{
  "d_model": 256,
  "n_head": 4,
  "norm_eps": 1e-05,
  "rope_base": 10000.0,
  "rope_fraction": 1.0,
  "init_out_by_depth": true,
  "lr_mult_qkv": 0.7,
  "grad_clip": 0.5,
  "decay_fraction": 0.709,
  "final_lr_fraction": 0.1,
  "batch_tokens": 131072,
  "train_tokens": 521600000,
  "dataset": "wikipedia_en"
}
MLP neurons of a small language model. Each row is named by its layer, matrix (gate and up: input weights) and neuron, and shows model dimensions 176-239. Each number is 128 + 32 x the weight over its row's rms, rounded and kept within 0 to 255. A neuron's up and down rows have the sign that makes its largest values positive.
After each neuron's rows, "fires on" lists the tokens most often at its 100 highest values on Wikipedia text that the model never trained on.

L6.gate386 [151  98 176 117 115 161  89 173 179  98 140 152 102 120 101 132 160 116 124  94 166 117  35 130  69 167 172 145 144 127 125 125 150 113 132 149 135 109 135 115 151 144 162 125 110 118 124  99 114 202 130  51 149 136 135 141 158 162 148 116 143 142 128 111]
L6.up386 [163 139  95 109 158 142 115 108  91  69  94 115 129 168 167 165 129  84 130 149  36 111 139 107 122 129  84 140  75 154  65  65 170 111 145  93 148 138 164  66 137 113  81  83 118 125  86 146 153  98  97  93 140  80 133 167 160 177 167 104 131 136 100  80]
fires on: "el", "i", "t", "ir", "im"

L2.gate116 [146 188 148 141 130 146 132 149 121  73 133 143 194 118  88 136 180 121 120 142  91 130  92 105  72 125 164 168 164  98  90 142 141  86 112  75 140 148 122 111 147  77 105 140 157 129  86 122  87 188 118  89 118 139 106 105 123  97 117  87 164 138 159 114]
L2.up116 [ 88 124 124 150 136  97  74 185 171  94 153 169 109 135  89 107 124 144 149 121 148 131 121 134 115  91  98 150 128 115 165 117 209 149  56  93 150 126 121 172 139 141 121  61 109 155 140 112 178  54 148 105 113 156 128 159 170  81  95 172  87 165 159  60]
fires on: "ra", " des", "ce", "le", "es", "ri"

L3.gate379 [107 103 134 125 113  96 110 201 170 179 129 172  99  98 183  83 145  87 160 132 155 125 118 157 124 183 148 123 196 110 100 136 154 117 109 148 137 111 116 135 104 140 126 128 114 135 163 152  89 138 169 102 130 108 140 120 107  99 145 159  94 127 127  56]
L3.up379 [ 78 150 199 128 118 154  98 134 131 186 161 129 140 133 154 154 100  69 121  98 187 183 190 119 147 144 124 135 121  96 242 134 121 109 135 120 160 158 175 104 157 156 173 156  90  79 148 134  72 136  63 112 150  49 145 146  88 126  99 146 118  97 119 127]
fires on: "y", "i", "en", "ip", "or", "e"

L2.gate251 [141 150 117 118 166  93 123 104 125 128 119  94 158 126 181  80 193  57  90 178 153 141 164 171 138 184 139 170 147 114 169  70 126 121 126 156  86 138 109 106  82 148 137 131 107 104 124 169 179 111 112 180 135  80  81  81  95 109 121 153  98 125  93 125]
L2.up251 [125  78 119 126 155 104  71 100 113 170 157 162  95 124  70 131  84  61 125 100 174 122 142 121  82 146  90 130 114 131 160 165 153 128 115 115 127  95 163  80 121 109 138 137  77  95 142 138 151 160 183 171  99  81 174 147  92 116 107 150  85  91 173 105]
fires on: "i", "y", "er", "s", "b", "ed"

L2.gate479 [155 151 104 163 166 158 161 141  71 133 114 194 113 122 125 171 147 177 162 174 139 143 140 154 145 170 125  91 140 146 120 132 148 127 128 163 129 144 175 157  85 115 145 124 123 154 174 148 170 139 131  90  48 126 196 173 131  78 133 102 122 138  80 164]
L2.up479 [161 171 152 138 123 144 117 136 126 169  61 108 134  54 137  81 130  97 189 149 114 175  81 127 206 113 162  96 118  99 137 169  90  91 119 137 108 140 112  96 103 137 106  83 152 120 125 112 152 133 100 127 157 121 153 138 112 110 180 114 102 102  98 119]
fires on: "ct", "ed", "overn", "irect", "ay"

L2.gate373 [141 126 102  98 125 125 173  92 116  77 123 121 139 104 132  82 144 129 171 109 131 115 131 181 159  84 164 180 103 113  99  94 147  95 141 142 117  71 160 154 130 127  83 176  78 166 155 143 193 153 139 150 111 163 159  86 109 112 142 196  75  80 111 109]
L2.up373 [135 130 166 167 135 154 145  80 147  82 117 171 121  76 132 121 180 126 175 161 103  86 165 100  66  67 137  92 163  93 109 155  66 152 156 173 183  67 160 184 117 130 142  83 135 128 106 113 155 187 164 112 140 146  92 167 110  89 135 113 117 142 108 124]
fires on: " (", "|"

L3.gate134 [ 69 144 121 130 195 113 126 136 120 140  73  93 166 168 154 109 121 171 111  91  76 161 149  82 125  85 156 116 110 109 132 110 138 166 110  72  52 182 134 119 132 123  88  93  81 117 130  92 113 121  89 115 168 126 143 142 124  86  83 173 125 129 127  78]
L3.up134 [ 81 187 159  83 147 119  97 138 122 136 112 129 172 167 153 150 107  94 116 129 152 153 160 170 125 140  98 170 147 113  97  95 157 106  76  85 128 104 189  93 161 155 130  84 164 164 129  79 119 122 127 134 175 191 124 104 105  94 118 134  88  70  90 135]
fires on: "er", "th", "il", "st", "d"

L3.gate552 [119 140 157 139 103 150 154 170 134 143 120 119 129 101 146  75 125 216 109 117 163 127  87 136 134 114 109 144 158 172 150 152 157 177 169 122  94 189 142 126 126 175 162 149 105 130 127  98 167 138 151  89  44  88 158 148 143 113 121 128 173 122 146 169]
L3.up552 [146 171 154 147  64 129 158 137  83 114 132 123 160 150  68 103 121 138 161 138 137 105 134 115 135 120 105  90  83 159  85 128 169 141 143 143 131 157 114 112 126 107 116 169 156 122 219 120 144 174 106 137  84 117 119 140  58  78 161 175  93  63 147 126]
fires on: "e", ";", "ames", "ie", "ab", " May"

L2.gate110 [156 119 120 136 141 100 106 125  73 158 162 135 135  82 149 121  99 139 179 102 137  39 140 122  93 100 106 138 154 119 120 142 108  78  76 174  89 101  87 117 120  96 157 151 147 138 160  84 142 145 213  72 166 144  78 118 169  49 116 132  80 128 106 131]
L2.up110 [ 72 143 114 165 113 145 139 162 105 179 156 170 131 149 107 113 109 174 129  97  98  86 157 112 121  64  49 156 116 139 188 146 177  98 193 137 168  89 195 107  98 150 101 173 196 176 119 104 153 141  99 109 175 104  85 124  95  97 152 149 178 185  94  91]
fires on: " d", " w", " st", "ir"

L6.gate395 [118 183 169 127 138 144 118  97 110  85 133 130 148 187 118 111 143 140 128 145  52 143 142 132 131 107 107 168 148 114 151 117 131 169 182 137 115 143  86 149 105 106 170 137  92 146 192 118 136 201 146 151  54 137 163  82 146 143 114 104 156 127  88 148]
L6.up395 [177 137 101 109 147 121 144 158 145 133  80  59 142 124 116 120 159 110 120 191 142 110 127 110 202 137  76 109  81 153  54 104 103 118 144 125 144 103 105 166 144 132 118 132 154 113 111 129 145 152 133 161 153  63 130  97  87 105 107 128  94  91 129 142]
fires on: " In", " May", " November"

L6.gate525 [162 152  98 142 102 114 180  68 127 150 136 170 139 224  73 173 100 162 116 127 125  82 162 116 129  97  82  78  70 166 151  98 135  60 128 105 173 145 127 110 132 112 115 123 127 133 126 116 120  94  98  63  38 143 116 122 172  87 130 181  60 103  82 116]
L6.up525 [ 80  94 148 127 194 157 160 132 138  54  98 122 144 147 108 148  70 118 152 166 127 115  86 121 105 102 162  97 155  99 165 141 154 135 162 148  98 119 164 150  83  90 134 125 127 139 169 100 167 173 161  87 109 145 142 113 109 113 132 172 177  99 112  35]
fires on: "id", "ad", "eng", "us", "d", "g"

L6.gate339 [ 60 133 207 160 116 168 164 150 113 114 113  79 128 120 130  93 110 203 132 102 110 139 140 147 125 149 126  84 108 130 166  80 131 121 182 123 125 160 147  84 128  90 157 136 132 115 150  39 211 169 188 143 140 169 197 129  96 151 138 183 167  59 154 149]
L6.up339 [161  83 109 121 163 157 141  89 115 101 176 121 148 153  98 114 123 118 117 150 158  68 176 116 153 159 152 107 114 122 117 164 107 173 123 128 187 183 131  96 171 157 161 117  75 163 140  41 118 166 198  90 135 147 138 108 159 131 160 127 149 141 103  96]
fires on: "e", "r", "tern", " not", "g", "it"

L3.gate319 [ 82 117 101  69 203 187 128 143 162 166 165 107 143 137 127 133 103 115 109  78  93 118 113 120 105 111 136 123  84  77 133  73 180 127 128 106 147  98 116 104 143 162 110 117 159 101  79 139 102 120 112 135 131 158  96 152 143  94 100 136 134  76  70 124]
L3.up319 [126  80 105 142 155 115 143  97  91 136 140 117 143 104 122  87 113 109 110  58 109 167  78 170  58 158 151 137 128 132  82 192 172 113 124 103 172 137 172  91 153 144 140  83 119 120 115 137 195 149 204 125  75  61 148 137  80 110 106 157 144 115 137 119]
fires on: "a", "ug", "t", "er", "ge"

L3.gate341 [165 137  70 144 164 112 139 118 130 131 203 149 132 152 158 179 153  74 118 201  91 218 144 119 175 143 145 124 140 166 150 133 117 153 171 145  86 171 143 114 128  54 121  86  86 158 180  81 101 167 104 123  93 152  93 160 118 132 179 136 101 151  90 164]
L3.up341 [173 124 114 113 109 114 144 123 170 178 102 112 103 124  89 120 107 107 153 152 144  82 131  72 126 108 182 137 173 195  93 122 165 139 179 185 120  97 111 107 157 135 122 180  89 150 196 104 151 162 185 108  99  85 127 139  77 180 122 116 184 139 132 141]
fires on: "ess", "ers", "r"

L3.gate691 [110  83 127 120 113 149 171 147 134  86  96 143 161 138 121 180 105 163  82 141 118 182  86 154 118 138 117  76 137 153 141 146 115 104  72 100 107 137 164  98 139 144 115  65  95  89 108  84 119 154 124 116 109 102 139  98 136 104 171 159 129 123 141 113]
L3.up691 [136 232 188 109  95 127  94 120 156 108 167 179 147 144 132 111 111 175 131 119 128 103 152 108 129  67 156 116  66 119 126 161 113 105 107  92 119 103 146 205 111 180 147 106 170 114 113 133 184 139 156 184 117 170 158 189 138 133 191 194  65 127 168 168]
fires on: "3", "0", "000", "6", "k"

L2.gate367 [121  80 149  96 117  79  82 121  88 148  98 113 110 100 137 119 136 140 103 169 125 113 170 148 144 171 119 119 125 126 137 101 148 133  95 113  98 152 199 130 154 164 138  82  92  65 125 111  74 148 156 121 140 119 131 120  65  89 174 169  43 136 111 185]
L2.up367 [ 93  83 123  89  89 157 139  95 166 140 132 146 123 126 170 111 114 198 146 171 109 113 126 113 182 173 139 115 138 129 158 179 107 144 104 105 155 152 146 124 140 145 118 164 111 123 189 141 114 110 141 152 212 160 111  88 105 110 191 210 144 137 183 147]
fires on: "ic", "ia", "le", "per", "i"

L3.gate52 [114 154  85 164  98 137 103 138 122 156 170 144 233  99 107 116 170 150 164 176 134  82 143 206 140 146 125 158 127 127 100  91 154 104 111 160 127 156 117 168 131 137 114 104  95 107 115 102  84 116 110 132  66 164  92  97 107  60  92 118  73 150 157  95]
L3.up52 [148 178 165 157 112 145 126 113 148 177  90 143 117 126 105 121 165 142 158 100 155 112 141  95 136 102 134 145 226 160 141  94 161  84  90  78  94 139 139 107 126 169 139 153 118 157 164  99 189 102 153  98 112 146 185 145 116 133 135 153  65 134 127  69]
fires on: ":", " –", ",", "le", "es"

L2.gate427 [ 76 194 125 124 155 115 128 110 132 160 156  48  75 119 168 135 108 136 118 170 171  94 204 124  93 156 104 145 109  98 146  65 128 123 120 157  72 146  55 152  92 156 143 114  80 154 111 127 161 184 144 177 126  70 151 159 110  89 104 191 110 215 143 114]
L2.up427 [146 156 145  91  94 104 151 133  77 103 155 147 122 153 108 136 118 177 147 108 127 104 134  99 120 198 128 169 142 139 160 140 115 183 131 117 130  63 115 181 131  86 122 172 164 129  65 142  70 125  78  50  81 149 158 171 116 173 137 195 103 128 127 111]
fires on: "if", "im", ",", "ter", "b"

L6.gate118 [ 79 107 124 139 128 138 122 227 138 102 104 142 104  89 176 129 115 150  87 131 151 111 124 157 130  95 149 133 151  87 160 155 182 131 123 119 130  71 158 189 143  96 174  95 123 112 153 102  87 110 148 136 101 143 128  83 147 101 180 168  60 121 160 159]
L6.up118 [ 96  95 218  97 141  91 107 181 139 155 110  89 144  95 180 142 119 109 140 131  92  92  98 109 146 101 139 163  65 130 132 106 128 103  93  96 171 161 102 143 188 144 140 181 147 152 153 121 106  93 167  59 135 131 103 128  75 109 165 167 133  93 133 120]
fires on: " man", "i", "ens", "ic", " comp"

L3.gate693 [ 93 124 135 170  77  88  86 112 158 113 159 141 135 127 114 161 164 151  94  73 135 127 156  96 121 104  80  82  82 154 112 104 150 129 119  95 129 161 184 124 193 142 120 127 121  97  57 105 116 176 147 147 114 174 141 116  71 106 122 125 116 161  59 142]
L3.up693 [112 119 120 140  89  88  91 112 137 110 108  38 111 166 144 122 145 147  99 146 112 146  81 167 157 156 147 158 165 114 172 150 117 149 141 153 105 192 116 124 151 101 155 146 123  95 145  82 140 171  84 127 127 153 101 207 131 190 129  72 163  89 158 132]
fires on: "y", "ec", "ome", "ect", "ep", "d"

L3.gate260 [166  97  91 124  99 134 118 121 146  78 118 108 150 114  68 146 101 102 131 149  89 132 141  67 121 135 145  91 145  37 179 141 103 159 104 138 127 131 176 155 129 114 133  55 187 150 143  98 126 124 114 123 150 170 113 123 100 213 199 170 115 132 137 115]
L3.up260 [195 171 159 115 102 147 111 183 114 137 120 143 120 193 164 152 161 133  93 143 151  81 125 135 130 135 119  74 129 149 191 157 139 156  56 211 131 184  99 162  81 106 135 158 127 133 122 131  58 119  83 112 104 165 141 131 177  90  76 132 178 155 104 136]
fires on: "98", "99", "94", "97", "pe"